From a checkpoint of a small transformer trained on Wikipedia: untied embeddings.
MLP neurons of a small language model. Each row is named by its layer, matrix (gate and up: input weights; down: output weights) and neuron, and shows model dimensions 16-271. Each number is 500 + 25 x the weight over its row's rms, rounded and kept within 0 to 999. Numbers have three digits each. A neuron's up and down rows have the sign that makes its largest values positive.
After each neuron's rows, "fires on" lists the tokens most often at its 100 highest values on Wikipedia text that the model never trained on; "fires before" lists the tokens most often just after its 100 highest values on Wikipedia text that the model never trained on.

L7.gate209:479497473529505534498489513501514520556493499459492499459471480493489508488520546512498479483506541518507505520530508519489495516489514496486522461525476475476510490486501555509496493502465490485503493508516497477508501556498487491480527491511463494480520511475479493501509493474492514436512513509506530505475499519489451511520504467525508462534486508564532510485482506470513535492473556496504484498502444494535484459503500520520500495465470526507507507506480531457555502466501504477479504497537496524476534518537504502474479501485466476505507489479486482522460459524471564505485463480500492454521474489461478461477487501507509485555498502497530537489493505496500505540527489495502501480521508575519474531520493519511505504546477509511546497486463508489476499502526499
L7.up209:479498492549492484502528501489509492493510501511536510488547518470470537512487484507474510526499529495500503485517464547547470512524517468489475511451450521507477447464522529498497472493528517469523505548548490538472515496515498521470464458556495554481465474510526469477540433503548478514474534519513506472531489471513471527521533502498537486503526512541509524538518486491483510478517475506483512471501494500527500501499511483532522453518521503519494500537520451502487494508468522509537454533534470521511467490507505483519515469505512494520518508499541521497480490456494505501513526501466538515495510463486484517450506481537497547499454537504511544531517511538512546522550499509500540479506500494476463483468511477489516501492503460510515509503527506483492506534481506
L7.down209:510517469503501497481466513519474541531524502464483548492480500534511493533489527485488496479534506532505485537474476503521518515495518535512473498501509539540493503483522470468523494470465494496475502490491527468487494511516476477493495531497470534494501488495505510526535515526481512514553527527534531521485489486519514480512481469515480455492505456517501520529554525462492501540513495464499497517498494509498503492488520500501465529529478504484488544471513462472546450475533502501503532512511501506484467527506522463489490511509456452494534524458454444487498509485498507517568544461496467555543501502468490506504526500500445494497494536494516484471498494497522464538522463487442497520483517529499524527479492544505474451481456534501491499504521509473534553485536546
fires on: " creat", " continu", "duc", "as"
fires before: "ed", "e", "ing", "tion", "ion", "y"

L7.gate550:470487521520526456526501523527541487530497453494519447476510507485508493526500524509514469491491524467519508526495503483533482504497515529476504474468519525525479509545456527524498488464492515495476540490467535490473474483497492475471544469488476498508506487459458476486449509528453515482483483495517468480531502489544521518520503471500470479542501489549507498493485495499529528507507526573535490549543497491525535540497491506482499476524516533440452476453534482485487512483530523471559464488520524476512467465527509494488488488495496481501502500499483493492474489490490546495429516444469529517509461526523488500508516470536499513499483531473519520507466510501479494482482485530447504450505540504525508465484570485498525505538470490508495519494491515521486515496494513
L7.up550:537468533502530511471464497506524514531467491511505484456497492546531549465526443529478451489546553496476492507508520490531471521517477506512531503488488508517490480523502449539496503510508473518477481527524488462519530456505506507483508518509497540505491506489534442490479482485493512505539454485485508564507485498489524513492538532511491509484463519552482476513474500506513471501480490533496482525515480504492480518466499497500484484536525500498491499478508494479460504474506499513530507487510506507469505509478497505469518506469510468540501501511544479521501498502459453510508499492463495526433450525488486508503484465511481480498507565476559514500479493496495502506490511504512471492517472468472522500483459492482467517527513482503450475488458516479552515511486478
L7.down550:489491465509523499506474481501516509494503460497521511517537504477491486535480517505494485497486483556491530477478494532531519535478470486471500539508527487473537496543503521513520511482504500522521509484491510530474448490486460477488503530491504473473512524526466514512549523505506497498521484522482507500492513522467501521526507518509481501514521499491496481543519507453505503470477523522480529551496469492514498553473472547486509456540477536473458564476475538477502559528507483497532542463479489479521531501467502532525465498426485504500492481459520482512471495525473491507510463518455521477554497481507536491537515518540509511485481474489507472482493503487530514511521498492513511492443511485473509532501485529478495502484481498476488505499485517528569517472517536
fires on: " ==", "===", " the", "==", "it", " his"
fires before: "\n", "at", "tor", "s", "ive"

L4.gate765:499510485457539454468473517504529479474511439528532462520515534464509543492507499492542499505551497499514488515496521510463552519460521526493475497526498467495511499494502480519489480511439465454455494523480494481470507485507470516498543513520462482520536497509478483542545487523511495488481498525431494512498516478489485493498554493497567513441508504514468506456460492487508462472489468456486499510486529466432486462511514515508501504483545559524502501500524516488515502495517477520476489479456492477535523481508541531500522473474518501490516485513507501512513475499492531459555462527479516507507495526512490493501503518495514465483528481456495535484488499488521506468540467470477513515546481550496492523472510507535464489497485442486505525489543476507518507521494500
L4.up765:545488493478495452466478482531519530485505498490472475488502513463465508509466521465523537533499463489452553530489486484514524541483496467543486547513543528470525463527503497452503518534433495492495504499479538497487558496501480515528506474481502499553513500485499449525481482534489529488488508513477446497532539482481529497536522514528514557509459524480470517487517507547525545546500540471531526486484501548459537498510517465491495469495459517526465447478488524501499519466484462502498489492531499467488493527510528492495481480508534480488501491472504502490477496494502504485528453503515507462482513488473469501484514487460515472473489535481512468500470515539498538460493471451512513500530481487502489485503462519543466472506547534534511498478534464490560493504483527
L4.down765:509488474476533523491468507512526496487540482507516483473506505508515482529510455492499490509557523517490507473459473522470485518515490516509489501486511472480512516518504495509538496512427485462509490501502506494498511491532541473537523516518495520504489503489501538515510512526467485504543536516515489496557510508493494477494504494543499540449475519537531531471495475451509507517551478510505483499500526532487534505520497492481482486498545527520487451506488557550511419483506496485462506482541507511499484509523502484526465501466502511509532471480470496497523490506505527469495480522535479466506510516471465503511518480492519530474531503462495524513528465564522491507524503510536508530510544491520487504549446525512463498503471509534549474499523515461513520550464513
fires on: "---|---|---|---|", "\n", "|---|---|", "."
fires before: "\n", "---|---|---|---|", "-", " He"

L7.gate443:506513492484483447483506550502514495496450522481508501470499549500488523541529509520547497490515516474483471561488502493517528443496476498474481488468517465537498515472454482540498506523498445505479470496504476551520504496532500462486509484516459473514517478458497485512514486473506504522536467465509453474508506492511508520499451492487505470521559487520506517485501498458534530511500540511487511541491514499499482464493549488482504477472526526474471505506512473518508524498487482479530508500453474467503498497485512474468528509481510529479503506483497547491461544497530489436509491461440459523507476489517536458486471498517536487523511490467457492494504512463519530519522493510512477505493512525493512481492461514531501467516464471470481481461515492521486527519505479
L7.up443:517486543509536525490539494498506508485496460502450551513531513484505508522528489532486479498464511463522568468486451538502528506517511502487560502517523485527484438528494477464495525508526481480511477501505499505541502476527489513488528465461528456541530475473467532486532511462505488490506475541536474487513501515523495500531456519500531518491541468519507512513485450487463505524486532497519462497501562464475486507507471519516505522490546470484440458480496478485442505533523465497488502472519471534481483522531503514482488457490522531480503488509502475533499482546536504444460508503483478493538480501532553446482492508498480476466530495534487497506506508514512556501533489517494537497530497512503528526496478497495501494497518485524515483485519490496497495501461504
L7.down443:481516536510449527504510441542491510479529501540537551495518474515492507457525498482498498473510492536506459522518544482497541479478568536517532504535506480537469515482449509496499488480507517479496509492504488532484458492470486524465480488478489514481486505429498544473515481484502459510491516498491541478481518523554519484499458485491539464500491511519506504513538507524500505502508498498498493537522469499481554453455532494504466499472528489509512479512527503540506593471496502501503502471451484510487528471526495482517489526512503514478517493461540495467506499487505492497550537476500429501527485487524479476529478509482504474502504495488485499538512531502516503518440480480471535498529481508506509522444524497468553516523460500504489520494503487504514477529495499
fires on: "\n", "-"
fires before: "|", "\n", "|---|---|"

L4.gate788:493499465527528511486514469495543496521528583503518454491496547511464508530498525505548514508502491474482526473515485455487484436473508479499495518546485528497502477483506511448539484487493509472497507499468495503501497505512508470530522482514527498544477512522514497474513522459499476482535526489470525533491520495479502521452520436486461529481459542547485521485466479510521528509500519479501481521487528491494511497474467544531526524465526497474451506472474497493479488466488478494543507522496517508519452507488519525499499510520517527494524510464468460512467524537526501471488511505512514511476516512473481482500467475505543530486465516497483508473539538490489492564528451470535505497504531504503496538469472473520502487514463542524487510482512484490491474499505510
L4.up788:545537488495504504485500491532526498465475502484481464515491487510469455520522535514541515442427534451539519504530469455497463485494509488504490537514461521478476506549543506486546504506492499482509509474511481479477463461480522527536535469473520496509469557511536493515471448488499543484456518486473496502503508478505532511522492467516532557487493507533482502488527456534469496537478515493542490469513501526468501492464523554528479480503507529486456516474514494480529507482522548465504538507520478459524476456494450533525493515527505478491481497500484490473534441528515486499516458487533467499542519459486541516504491489481453510438507527506478501528490525503473509503490513502473540491525492482458470499473519527492502519475480525525457502452519495493501472525514467
L4.down788:492498457508514551525497488455476488508516495513506467485524463523527517550486490483484490471525502535479548475494500498493433530521487511546478504484542492481483446527463485511538508501497528452511490546489522494518539530508482519520518433476508473504496512527480498505501560477520518517447454495542524494506480514502485472545501505485491521525474469471542508493494522507547504507485467491444518519477461487469467531519522490488522539496483485502508469465484503489528406485490493510465527508492485560482514461507533483496479475497514508504505496496510509504479487462480510514484470509486478516504525523498507488499503477498531509499499491493453452488501443552544492512500512499459537506547500482476495512493504494523526505467494504553482525513556515482487495534541510
fires on: "\n", "0", " at", "al"
fires before: "-", "\n", " "

L7.gate9:554485484473512481509508531554558536481509478496524488538471487481508519460511467508508477504504514538492486507485474524526508456496521510512468496504534552521484472573445521515548470501496468511557491489492504496506513483502501502476523495523506493484564458495519528517452526491486489503489480516488533497475466453459518507468501537499473492481489523519487559510504511518472507541471485510521473466482448506502509464517524501466548497475506477482475495474531496516497537477511488486480494453481462505534482530460507460485468502499481487533517488489511507484495520487521523514501500512512512499470504496465427487478510525498517509507506492530496497476477469516493504515496497565481500505550491505519492530500492522499504508475517509534532489516451569445493520516473513
L7.up9:535440481511510506498524523485482517524506479494532481548525477502499483465501497492475461499495531519496512516459525467521508504512503557455475523503490499510468532496534485477502517493491513494530511452501466522526524508533502518479505522503478507515516463478553501487507511499466490492476506478501516501476477445512488519512527524515535431524505499509515495530511428490529492469463481455402472507497512521491482463468515496498460525509503522461498532478498509493538505502473474455509521482486526453511460503516479516531550477512517473512542469445512515529502484457492494514522459482490557510470470449483507511499500502485480518484481556503480480513493499496498507475464509514538544500471500482493462483524493506521499456506491493502531467505497520510514523519502472
L7.down9:526488459510542484475476494541508490514473507489549531512451499486452493468477503489465490466460509494546529506483481509485509486552515496487497497508496515499515507505496487509539540478501502543476503485473495468492485518522535481461464498538542549478510509473523509530561444495534482475475508469524489507465516482486501480499510587519518457509448559460490498489511505499537499491521529489507519538500456497529483486523541539517502536522482544471455512521524510500517409481483548491501504503502472502468493563503464490500483504508488505497482461480457563464516473497502505507485504485533503507492507515511459511501514478469521494509470509498474549515498464505489516502478496517497516531488474503516508475515488506506470521525519482516490505519490537519477520506501530
fires on: "s", "us", "y", "ad"
fires before: "ed", "u", "s", "ion", "e", "ing"

L6.gate235:460476461471507508475537454519469536495519523507547472464472467474505499526561509533513481515531501458517496527529476486481516505529513529486513515478515510522504500503506509474538461507490508498546470517542458531497534477501516470514508540523481497489504492483530525535478445534528491545491495538500489493507553511483496519479496482488466517484448493514515513513489498505547485486526498527500547545510521498446518469467573555474518515487536528468473471510524492482493521505527531527427478479499503495534520515533485494467456529481498516512513544516485503520492495476472512451489545472474506441474520475520493512511486474497525477508533499481504514504462476504508521492545459513511506525503490487496481526479482508491471529526446525499538516481476460503539530480532503
L6.up235:509517519520533480444492463485499494504498474523477551509553464518503526515481477507493457513548457487478543487441479509473480470450509508461510518500459504463561442454520510504488484503443551485516508515501491532512544506498493507478483525530547522510483499464491498487485459466507552525530490527520486484484497470513496521525558512493515539464517476509511502517484533486480550501506488532503513504513502497543482516492532462553530471516524495477495477490496510499516520550503490485489519453518506525513486472504505521516491496526504499458456512483508504550489459493525503558531493519505536524502480486490508547523525509491515537505489500459495480495513504528499493536465512496507513513522524503478475519530496505474489470514507560487485457472519539512493532511493514
L6.down235:508515464510499492538518471538460509505495509532514503512479498501497498521530483530514524465486456453477471541486488477486521496516512474516496510507504506495504513514480481523517473512499516551509456546496451512496463438532511531499484487474470484478512501496492515464508473489490516457489512515528535427467521467510513461530507484510522470491503489501478492494512441496525456534481481478530499526521507507519480519524517523479559498518509505525487504541524509496525558467457497477447464529566496525494520548490505476498492476500520548489515493476496490486469511494521513515527541505537509477505466497493522477469483520466462506524494466520458562486446477528522501498474425496504462510500472536534467525508504502529435501506459536508521458517531489492527459515475511
fires on: "\n", "re"
fires before: "-", "\n"

L4.gate300:509529496550505491485486546552539553492512449502501479466522515489517475522488475517517485491491469480490469487489504501484490492515494538523490475442538500503492541500493517484510497521459441472510507517531505513479524527530502502483519468514532479554505524497496523456508493532495480452537498491498505438540465542487484520507478481469499519498538534519521515516455478478520483512478497492499495552506518487450487517493515475510509559482515531491495488442533516531492526482522509471519566494514537499512513557501501541491483463482532509497510491469460516519490482490469475474493553528494503491500493494484464527487456473522507482427506476514509490474489505470483508554509520486525485510556502481502473533505440496531498529501534515479506512509505501517516552496483504
L4.up300:507513533511488509473504512536537529474521476514458441471485515484512515525491481515518479532529479488490503470469518480468487478485506504513480488458523478498483520456479528514532493505474431483484518484513487493488525477508543525476521488491499528517486528501495515510518499489516474465489488483502474469509490492434506497499469440506516493491475580500537524517539463492538480491506467505509481505509512505453510530495528495496494532501504536502514477465556473498524500485514525477543521494529543463492523538503486512473476521480518511508480516467481518517463453492477531463477524534492494503517499507477489503529460502505481474488495502531520519494522501513487496515538505569513525517537509451562481498528478519523483534489537503482558466470510488517553540469495485
L4.down300:463479523520481490479526487487560495517505475526471437498499532530505532524474477486537521520501470497471470471492511526509499527499489511505440496503535452526469515528476496524529490464527519489511497490499504487496506493517529505472483489493533492523522526476480532508508490484493467477474505516473475492504515486501515498471485474516484536475494542493528482517478500516516521530513484486477463525515495510482533511477511544476469511529469450523510486437527474463520415507514497502547506520474526492506525480502500496491457516445491533500510496525496471494487432498522488467516508540514531502524507502461485521481505535493474489510498517492520525506551500490460473523468484466543514545508490474550482454508507516492509502484522484512517509471516437459464469475481460
fires on: "==", " =="
fires before: "\n"

L7.gate515:500483546499530481489469481507527477507445473472510468478514508489485476514501463510494475484536512477450518491475466474517564495516518523506509519489525520525514541501476485529477459511491495469536472478504496457473512511497472496524526463495484474499507535430531491483498494479490497463489507508477524513520488479493490530527496504494537487458512466520485519518523476505514512512466544516476562542465529543475495526503492549518542504531474492442546510473559511496530518491509533483491526494505534556543464499508541469509495488517451525490498488471495491459508490540471510484488508525520497499491471498491457472509488494506496542512524492477500484521430516499513518513518512501494463500497515511553500483505452538546476497537495540479541491514478490538568519550503478
L7.up515:544479444451536557481522532530476493495503539505465491514454483530473526503493551482511525521545482505504528497463491500518494445516512472517522490524522517514496477481513491466505491501474515518486496556496473523506493488526510519540506505490509513555516551489497504488465504489509544538471487461477501455508532479499514504496517502553519511503545489472532542517490492513480539521547516513506535535517500481504512469513548510505548485479525505520509499477473502525491496510566490546473488502479506491527524470494503546481484515485558536478524537455493533532506525502528500509490449508515447461513490500520543501470527529498570480508488484505506468470513485503506519516520497493531518487485476509508500524519466513479520455442473565473474506510521495518483518476495510
L7.down515:482479512513477451518456525546527469476521488529510549474515511488495533481550501498521508484519477514511518490509508516500519488502495515470507526496485501573488510525493500537515520472508543483500454474491483516447507544464487520483496486520488465528503486479457474460476505519486487502510501486505457453492493501518508487525484548462471514458461498537486488465499526536462513470547513490460530509512537483486506522510519519507494512525490498483497458517505520521470496489481503470536501485499507496491482482512490556495492511450506506521521548470507538494490487440487490485504494486515485447464533522502473508523489501498507533502526474499497520473478468442502483441503496474469493532466494504514499536526526511507446511498467538463508524474466528528477469447516481
fires on: "\n"
fires before: "-", "\n"

L7.gate111:485482543497501468503470531502542468514500421491493463484483492515500535503479506482466507530535531485489510513490478476480485472533508488476509503526518510564484479504472495501489501520460505504500485543497499524501459546503486490487497501521527491463512489503475479513501492548465507498489453484538518463496500510508528541513479514509484482471504481500526508495462506516508548512507487472499464507467496510520505522502476520492502530497486486488465503465514499522480492517491506463548503482517527473451521472557498522509432492512476514496542494512504536519479504520485486473490507511547507499500532460494465479495477465507506512464492497477520544507492533472433506465486504504490501539512517485495535511539491492495512465485533495501509471507502461495544499478485544
L7.up111:475534520513455495472527459483490496487467497487500461486512489474469510536509491524489520530494484469490519516507496541505521531518473435511488496479516497507466518456529530481533509515441505486486498497464510532522472502515503472502508512470535513498486536466504520497486472508516515513487512491481466463489466471487531482515509552541547523516511545528474527478544495468497495511523475519506481506521501549485548504448535504507516485470486476518509533477510492442508523450502528514525553528502478542507509538476466468513545486492500494502500517465477503500534519477527521481504510516517505506521502554456458492529521521501490503498464546500493514514536494510509508516487513561450445532474459456522455504507555470530523521468517504514520549484482484504502474482520449
L7.down111:502508502489485489478527491463525506502506470481437494482479466485508507481480449479485488510502477519523451452459499498506487488551496475536487497484516543494466481484502537509497470526475487515517545506470507515526499506487446509508522513512522526487486504477502501500486460485495485523480476485491455480484497533479548470456511543514482467465528500518530518533476514488452466507516492517499561497513522505459506503499528535475476500480521488490465520475476459552496528476486507484545537476524473482530522495520512473532466508496569486493488513479493503463480468513486547542506429488497515458518506505486484530518547500487500446486543538487525528489517499546520479500504491542549468498523531488460450502492514486511497511530506506471536547494516512530493495530472519
fires on: "===", "==", "====", " ="
fires before: "\n"

L6.gate406:457516543499508543488487459488511514517521486491522486477520488463510462508521505490483483529493459481514544486480477551491534487450516483492486511468477512541505512530477508533486458501442474464473467499506523487468489480501488516512498488509475492496483484530511493483518481489501500495516514501524487505531514536504527523465528508504530480471499515499518494482531505505465494511504496468465499522476513509454542519527535473528470536496526462555540487427494527502511482501465473489515562510483501524500478538539538519476524514490507541477543504470453509488468485467527515457480549518545535493465473481461473501530510518509498494481489549507503496499524481506516493547434501525491484487468484524504521481492474490538489503532510531522506480539518520500534494476500517
L6.up406:492506506537508477507502505544517500498527463531510496456485521497486420497490475508498477486469510489487494510511492450511460503491460485540477521518459524503489481521532461536486507488501486494503462544464530493553500477501478511480495478480499517493513501513480490535466480487456463541534552505490497486525414477496500540510447516448508467483483487499496500474476538532482518505470508495478491499535511538451523527488531490514494465500478511515486475525515467470525476491480476529509562477460481512456551465496491501538475536493483481505513508494479491501478491519494492495529509506518540519508452500457509490499464483468548525445500498463471492466544484521490488487528524498501484505487508424448518492501478485511521530501506508480500453478478486498500496513485535
L6.down406:487481514490473551475534462493487469490485479481512521549479490535530506519465480531510474499486465467451556482469491499527543537504522489489537460521516486479505491536516524536511521482484481524479499515470543511486489521462491523520509473472512514450492528463505482480485468514491479516503496507503508501521483508520482522543480503467456531495519467467497527445495482510462496511501469510479528530524495517486526490497487498465499546496503518504457541476513497487494428500525492503476491518476492483522485537493504457516462491467502514471499484538509521519456503453507508521435500510455491456548491472500491497520448506516503504465480512503521502496513510491485518488503506500525465501532521455484472483515465501551461484517503472504458506500507452498552495529477463
fires on: "==", " ==", "er"
fires before: "\n"

L7.gate235:476517533485529479535495487469494477502508439535526481494514502487485509508507464464477486478491467504457545476500502535495510496495526491464460480542516553522539524495516489458483455496498539481499511516517537521491478486465470482527501509525463506536479500526505533516506504505507488493505459468485475468513531500488505514484546472497504476478524508502452501524480514498527477524520472513526494540475514478541531503545513480495492512464473482452486531527492509514552514521529491499453443451491488473491517533500484516508512468490496526488533456483452483468474502528520503538517517522485455488476485473525486521452433486556519467475451557465500544477501484477492518495501530506517488561520517508486529469491481479523492539518530515502496541491506512508516505538479469
L7.up235:533533540474525453549489485529497472522534480519478497531491499509515521483441468511540494488484507479481497494506495528448485516487553450511525497436461474500470506525496489523491487508491514496539488504492481497552548502463508484467509450496519504484458508493461489469523448505529467501521486484539488442477498504509513517477449483510479520531520503471501490503522484471493559468487462478510496535536484481481459460498470504496514545488463531506486538513484509475470504527514540477488514527530517515454486469530524510490524512495501471476464499553493496472481488523478528479502508538485522534480491481533539496496461488508539502528503481518501426514523521476525482503505490501516502503480490532499453516511536506557484485498478522485536547482552517466464510512499515
L7.down235:469509547511515470498524492481502482490510494506496464489510429478483485493495506482502451486510506526512516473532511494521507495486513518511500554480510489497475501487506469496543494484518464475479572494492516477470563481481484503452492514492530506485480551508476523480504502515470448515499540479480473514441487480514502511518483526489522535469527504465478492528506444462497492469501508504494502502518494502441500513491507473475460477512490502529516471483526500504497434546522452519498539519505502510533479512507522511517474478503508479499443501481478528536506567479524470494506512478517488507515517471516447506476484520479474554507516521557503519499525515512503559522500488532459488513502491480505452506500447458514494489446496531483510519513536507474501507535493465
fires on: " ", "\n", " |", " a", "b", "D"
fires before: "\n", "After", ".", "With"

L4.gate296:503485530510490478515483502484502471454448505538512517481497514505533474517503505488522471497474554541461482473471463489463469495510516551512480466520486504519469461492509520518503459531472503481541490496530491521484480490498485478501505536476502482475497506436505529524520491470494475495513470495479467536499514510450511528496479539504511487485478562503446483472450517500532513508447480514460491533506539483500447491500502481520523533473545528530492468482497488494501509467486516532502511483527552516535525487505538531506485541522504498497509462500469510481482482489484500454469494520505537524485516473487529484480482515561459485510536538460502506473463542483490520491451524521495535499498499524550536518507515517504499506511523499493496477557522560484525550499465491
L4.up296:525543503535484497501500507494494477522503535516475511487497509483498492505511515530492504496478507462497496507491567513477491532508506473504473484523508525497485512469519509508474493512520508513519476472503472522489530474534503502497466498468524525496523525480504509494514498495502467503509494507490514507519523472468451469533505510515499463460447517493464531522508488495484521504524465555516518514477480510512486520479523451516487482497550475481530464550454477469475498546513493508485543517503532513508539472540477483536470496538507490476448455474507489490481523544516473512479515556522520464522509495466523454442492533507483503487507516474532485482513512482504492529467519491458484511483518494538524501517503536519475477521460523514535482541550482554513516446562524
L4.down296:519557513530459527484482469505493527507521515493494508507524509516520496483484471530482508501505480436472513536483572456493489530502529478516506524485531536502497504483530517478490525462518535528524507494505469484511543471518545506493506548458486521538518492509506506484489487507467496477485500502512477510485495499558462541541492518503496473496508482448465509491561473536494487542537518517512523491464491477531530453511524502483491435517507494502532484541470530537473477478478492474490543527526516491527500451491480485462468476524533501521531563486525510495545506500489480558485526494491502475509505505507480491498462503420528488501453515490538505522521491464510495510499525462487486446495489486507488513514486523471501496481473507507520495520517510487495523512520506
fires on: "s", "ri", "ra", "\n", "p"
fires before: "s", "-", "es", "age", "ing"

L6.gate155:517514463502504503456473489490565522525500501495509528514468512508491486508466514503533483531494501520514553504516458477490498473499523516533446498475511531498482457514502518502557509529480459491501479518449500521462515483532515489528491526491515437504516510469488538463489505499488439462498481510453521466515505462458497531486490486472504524510490545514509518506498495504507479533526488482474482532505513449502536527502503468478498519473538500472514504500490504498537521497571491535459489495499492492514461477511545538495481495504497510459592453465491514477504511512488504497552507532465435496499537539488470488508474528496499481493453498500495516507472537498493510568495528462543476539464493500515474511471520510497523488496541495488523501485472530496537534521521503
L6.up155:485508461538517457481527486532500490462505499524533507474504507489474495528484488529511500490498517493522520518502510473487504515496514528507503496523497490474532494483481477435524480445484495524491455510487509467542464470498502482478477521530497483518473532475500494449488552539497464491475499506481483461529479484478494563516480520521501555522516536461469527487474546497494517459515551477491505508476484514525502500515468482518495516487484507536486505476502538552552520506520532467460519510496487473540510526514506485506485504496495482548446451469485493493522528530485455459527531517509475506470512504465538485503482541495517488534491552503488489504473497536496498501493506464538547520513495464507511485516520502471517471538518513475474507524478542475497452471454490
L6.down155:500439472476488481510519552510507465478507501496480475460459503541489535495469467505477530486544453486490533542459473479488504524512536501490546532538520491486467516517504527547499521509515538485504508479473500471505505516534474506511506530486517478525506493512494471483558502478486496499514546499506459519456503489466475493545469470543477486543519503507503448535526523526450515476499467530502522467503476481517510502485469480507532503531487466493501518491491479458528431507492483484460471517490492508505531492488494510456529509481493478510422471501511534513548549523486496500479504514508511477501506541519510489494507499506539508488526519487498483503510451533541485511537494477520531476515496486491519514523453516462498515534506473533503509517519507509486516489496511
fires on: "==", " |", "\n", "lu", "tra"
fires before: "\n", "ence", "-", "red"

L7.gate48:454437499506491442521527521483513498520468517487517510502535480510498505494473536487513522512474545485471487507462509497521511495508510515493558506540451523482508498485513524479475516534500485478538518502501509517502514481533495513503481543492508478517499528473474520471527482498511464503522517499535526511543459528509498543529485519468521503493471472511469532493494469480490495496505514478510478520512489495494509517475458499483469528507493466501492517501442483503517479477548474507496516466491531495528532476492493469494527513549497517498477515479470478503523436453498517526492491508551497500481485507526481461447480504547527499503520510516527536531455509455474521538554505548509474480552503496508489508506511499502509492496532528522514493562534517505522513501509480
L7.up48:481468472515485538483481501523509468512469493557488503517491501493515489542475484442465449481500525464507520460459487490478508515473520498508515490525488522485488458476512553526525491478504472491456512540481514500532528527515484505533505478476448510496497516527489483521511511547473540491485509473462510499483505495501470505514523506479496507499496537485516517516490548501545487466529524505478519481464545522483472517497477542484537550475497492515492472526537473495512491500500491487536534481536472485467506476482490498483493517486511457552513491481473494509523482493485449467488499530489499518483506467486530532443527496518483532499471490504523446467517504500544524535538502526491537495528479509482534473528538513522508460527522504489492503544510510524528538462527463
L7.down48:470522544491466472488498464496506498508512504497496453471540508450483499480509529500474500506543490519528508499471450463542423509466474518507527507489507505474535480487529535519511512484491526477515505496435486498469464474485455491476446516486505505468537512540479551484500549510498523500475546528490485502504454508519495478524458507496508523497502474467544513507468484476503492521466502536520522480499489505513454490482449512497504551504459521466532455505421500468540498585482528478493463520504490497450496509494512465494523519530518537475486482496498500512445488515475529518504486463513531525501514531504495487507505497510470461540533477467516501485460527519488542456506517497509477507483523490516480489520518518482515503467523493472509476506459486537535476488500519
fires on: " po", "le", "re", "vi", "age"
fires before: "s", "or", "li", "et", "em", "am"

L6.gate244:504533490522470492474507531527532503491488480495522514495504499501531512541489530474522524519555476486483481471522481525457496518494491484475506525475550517539468503495468502475473496475514496502485480495483503503462496517562472489533510488515519501543510489495492498471437538481524471482464489480439493536516500554526516501477557473498507491526504485542493511487457453523500460517512519513506546506488488472472467468541489470486510499512527490442504483498452513518542526550525508496474534510533496450497475513471495508526490526486511493480536452456454457478531503499464515482532501490489456486480515516506497520494494505514474452485521484532518493477517509494575484504490455487503514533488492499493476533522494518505500533496481540523489514501430515474470530518556529
L6.up244:506519517508502492496516505525537524479453499519537520520513502502471515485495532464533491499466517533507530485494520482525489447478498473475514503495522545514544515459519532496503505489502481513501528507488519529486464505552497463514512491511521490525519506515478491518482556515481555503500464527506533473512505532519485456480490528520456476504511413503501551541461463466463566497513528482512507529556451481503472469494528438495481504513489472489531482515537492507489477535524517505486498527512514505497496482461472503539533485502499458508508509503517564451543486484490477468512471521512545546509508503531505525470506510505464493523480482530521492499536496508530525493470470535519494477451520522445533507508498499534508503491530532502459479494506505512502453500536539
L6.down244:493499479482484538511500521468484492502518498486507512496522502523481445483527489473493514536469463490544473548483470462475471478519486538548472499477504495485521487492537505492484504501507531555495474497515487517492493509497502524522520512491499441469521536492500556558505515520467524486532477479484534497463470496515505454452517480484535516431511475493488509527484482533529512529528503502504516487485521540498491520545483514476524462477552509483522506530497499515519529479467524528450465502500499547502499509491468495505469476530511507494495460549487537499490533535544499495498500523557501493493489461480525506484476538538554518528480517510474506535528550524487517545518493483480476475457461520527468490506525516482477508487517492477524469524534482486507518504573467
fires on: "-", "on", "\n", "'", "is", "van"
fires before: "-", "ent", "s", "|", "c", "A"